python train.py --intermediate_size=832 --norm_place="pre" --qk_norm=true --bias="none" --tie_word_embeddings=false --init_std_o=0.0 --init_std_up=0.0462 --init_std_down=0.0 --optimizer="adamw" --beta2=0.98 --decay_fraction=1.0 --max_seq_len=512
MLP neurons of a small language model. Each row is named by its layer, matrix (gate and up: input weights) and neuron, and shows model dimensions 128-319. Each number is 500 + 40 x the weight over its row's rms, rounded and kept within 0 to 999. Numbers have three digits each. A neuron's up and down rows have the sign that makes its largest values positive.
After each neuron's rows, "fires in" lists the words (lower case) most often at its 100 highest values on Wikipedia text that the model never trained on; "fires after" lists the tokens most often just before its 100 highest values on Wikipedia text that the model never trained on.

L6.gate20:509535465527463490483529550486471531485473534466512491468507475549530470523487504431469513542472512546488468451457512493430453501434518453535537495548493523470480545492488457435529435517477486561524538482518546448534495480536529500489478490507586493450443556478476573459455529535541481516450463507533513440477541531469503418500474466561402516413492527594506582519450543489623465535572536513523501539439477500411539529501527525506533442475450538503480459441465472492495430494470516512583483518492484547439486475502537469499505469467550496489572515537515488614427494601491505500
L6.up20:534429469436481540526498501548436490456464522484496441487502495479493512547504513511468413442498512515461462548520526460519470512479503541554510471463508526540592531515483510546512490440512508514450552453490492416464518550531499561553490470480489454517495444521465497506374503558495567473511510487509487556465444509517449497535534524484491481399545485480473510484496533523530500547534543564500438474561583460470483572526562528515462455479518588524498557463465507487488472449558551512505525548447522521432519440470474463587496480439519501458543461541485535466515459520478449593
fires in: "northern", "eastern", "southern", "western", "dark", "old"
fires after: " north", " East", " south", "ar", " West"

L4.gate815:522502445550506464478469553485481448503528496488476496485461527484520517462546553497418524555475582582480533452430510495518496515509465509473514443547504533512509547479466575483525525532490527534552496490507481461511493450536441544494528517521471461483518507466478480500449473524486453528524497510494492512434575494456475462549566434499464519449510503537533495366565475491466489515536588498517462490527474501452527468530533474506512524442508467479435431515524481520496506481469439552457557525480464522450517482410497477452508477462449532505432446491496558547420397540605493496
L4.up815:461410482480512517435487558499509560531469476499525486528511477480495470484434523506512534506469566528445527436560533472513457565446519464532409416449451469360489518477427405504499468557514499577499463524468541477504484483540442499472560459538532563487525519479547507575503457447471509505580448517568478477482479530459514469515577452563497491494487515464518548485473504550435425519489539492451541553443521453497446462445477542465512473488489499447508512451535476494500587533478506470501452469491466459525486560484481492548496585591453512544565491513495579483516534549492465412
fires in: "they", "family", "them", "parents", "station"
fires after: " the", "par", "s", " The"

L4.gate115:474597506587490509509497450576496461501460503483489527473522494472498520472492510431502550539479459479525446478516493521412517476490495388431495502520532550470533524456509511499517518547462536461492522495495479453499521454448541438520447456502518460434584478513514501493510442519501515565481514549427582513474517450506523470521498477546510569517547443518524547453508520425520460512502571453545496450508471498543528517417490429478463552486566536508524509453516419494565490549515459574506560480507484524471466561462567508520461476416505496575489541451448478424427461512470498473
L4.up115:525508548495553510539486471441489512468446524423431540548526589539500457497400487548558472540550501533483499493509466542537551543425481410464527525460417511520501488476476549474579561506609491485552426462526424491454468496499478438488522528435524582526547523525556573506470457514486510472414466515475475540476489528519547504528476476485525508493495566484539523534559534501537530465457454472490451442511578514458503493513454526569555566522483492487439486498510565567496510526522547513457537465465560504479491550544481504436530513509501485484520507557468464416491530485470493521
fires in: "they", "them", "these", "ablestar"
fires after: " the", " The", " a", "A", " A"

L4.gate354:480492420534443439529521528419512444554561470444548494488491595448493533464500474493483545545573478489487565441512447497529471557486502509527482442470560464535503543463504471540450462476420536460536504525433467449488451478486554496501516484587489591577481480520501459482491565490385456504473518537531515506501547493550566509535531448579448499487472526531476503493510504563548478395482543500476470472526441464467518604511593501415480514461493578536474476451464501424507495514482504564470460483389496468502526522528520536441463521393576505497453506514507496446445516475554472448
L4.up354:485557435526462531547525513533495510451519534527499500528440493568486477497467525405532518474617502551507515455420505423475506485465525540455463469479554531463555529517505469505521470479519548468504490470527398455490500544508536531501510534472477476451515450463523573548417520557468535495554500447531538471488481510576502480490526483569528509519502572399519488487498468473511454481491469473610470552559524458405469503435468455536476418447512511475529522522493545465467483502409535503569516559480519469399497457469571476530506463462548472462501446520478455492505524486541538543
fires in: "northern", "southern", "eastern", "western", "certain", "common"
fires after: "er", "ta", " O", "ro", "com"

L4.gate730:420511496523511521492478471462552444523488498503456474556539481485458489463408430471494480544497488482513468488510481512505484468534518460492538473433485567495452450481450594513482427506546454571482518528569477399459516504527466459532455462533529440436512534486509488536471523484470479503557463533491546497504572468551563543487577532546403490521539497525503538471548508455526529520478554508467529408493426533499560521535514496498490440476491482540538466477528492452498511490581509453520467506418528506458576507481511439469481463467491528532479527473467495473529508407461523536
L4.up730:459480448562494534491488452536520402507549567464471531528473496479508461476487544519438463508453541480535486460514518494518443523459484502498569474513535516501493509550459494567501467615504473538481444537557429427489519433508452477526443542538560455438464484431421553541432512474518546522447479569511496477512547510500463562487420542476511544510496491451453493511489473496543550534514439465501448423499480526563447434460484498569479488487576544537467471496541477509567446479562494483461521490473530517488451436476527509441491514411513485535378517468487598556479482444497457486
fires in: "then", "them", "from", "athletics"
fires after: " the", " A", " F", " a", "F", "fe"

L7.gate727:441553454545542524491447434448531522535532541503459470499510515423560462452489498478478527540507587448516588467481512487513470489576513424447462525560554525466462511499471432524569486439482579484531470487451495439445534503487516526462446539447505529558507530510521478461505398457472577528550530460470579527528425479506528441460518463474423529426516486521545501538571577490425445442504425421505490508460529509508460558551544549504513538519512535561487445492503459517434485466495453525523509540512472573505458496531485575511516511518533509485457542479584482496487512503494494446
L7.up727:447550527468546510475484473501541498521446460567463443425483547452415431559464414528544530507509525499540428496489445507504557508572509457457424461472440489568543496446543533432448542463462512508482515403567481514519538526429531513510462589491451499474526520455545428481579500473492537510519470506511539495451521513501569491475457517420428555457552506437492545496445517468472522556514532495521538469534570498492486544436513451639516549520490508470468554537549439483507538476472504568456494539566540475574491517514460486516538480501497466485501502490467529500525554520462470504
fires in: "of", "among", "are"
fires after: " one", "re", "y", " all", " many"

L6.gate75:520489461516513562476479481477477486524523601523428497496471457497458484605514472527500463549506411447482560447518524469502573463519493457456539500486490531483437457546487541561494569508515427522470508426477521448519482471453481517527564490532515483504485554528461458543509503513386478534525515527492537483467502548439499440511588454571442515480393537523419506441470625488472513486493494426435511461533483500493459452470572493532488407495595463521529540502466528487517558466474492522437493481479494514527496423458531545471477524483498415510515409461425506450525476518479525473
L6.up75:471465491487535481527518454482555579525494460475433552500551493549484522483412415467438499452551471447519509546468531464445532421496487494480496498578480477608509534560514534484493524498490546525541520508504483533491509521462459540487542497446510468492501502503517493550504559527427542475535462535608490516495547454510478577479481517454466487573565549503513550533512543509466479462481453472634503473472468471503483487459444530480425458509506498433467478471535488547467494488496487525447496521543576535511459573527487478494484462519484424543439475503592454489530514464535503528
fires in: "they"
fires after: " the", " The", " A"

L4.gate738:481495487594530492555531573490519582473499478501471587487517471438441506538463539559472484542570492484463499491504505461527471525504491466513535496487467426516486520531466483510548458531523548526456497525433561471509478494517468527605561463572539424550536527502518484539504470428509559504605482494429513533482546525454509475453493474444517538546507505491500533450462472524512452485508443414476523472493433449546457610503510620456472521558429471483462504474543469450480471481471484441477532465490479536438536548476463585461432474497402456527519491507450394561530515575541500483
L4.up738:496498508509499460477463493505513517452477521494518473551504492507465465476429525506512531511540482528475488488430512539499514505472485441446628473517600485540487481548461452434459438472537592520455480542484536509538517468558496465482550510578543507528523499449514562484532533457539536494505538463478491503462500531545485548472503467521536492537429488497478449487471563511531498521551606559424568480505476499488423491484423533544497497506469458541497455569455466560568442530533484534507521522490531496442520567401541603436450431454553481406465501497598462473489515542467461444
fires in: "there", "these", "although", "of", "first"
fires after: " the", " The", " An", "ir", " Al", "al"

L7.gate695:461544484467557555454553510462537576510465472506459525547491520550450452484508535476537494525479470526506428487489493475529503477504506459472479549492555523464529526497386490501497433485558529434476471491449486513464425473552471473530509546542496547553474502488470553508528565414539441503559546448553501464518548537516545465478535495530509531412432527529484518497489529505472526481548432489523564502494515458552499530485552550448481470546472485426430502493590442448470447505533508548516523538524468516479471552487424571488493535449524505456490458480553414575508532455456453492
L7.up695:511554445472573527586506464515551480452492445533481399521512476448449478438518559504516494563454506426551476530525488512497545428515459474438496484410507633507506512537534546479505477538513576495510542511474580504493530597458548510516509544479463493533447500471534502487526533451476492450542453473563499534495430535522431532513480559531488479487541428489573407486473524467472569489511505505526528427475542488526460390487446467460513506531537452457402430554491481545485463529526430566453420535560474532492561461528545469475490467504536497536521534501479490462501482438514478552
fires in: "of", "among"
fires after: " one", "y", " Ko", " all", " many"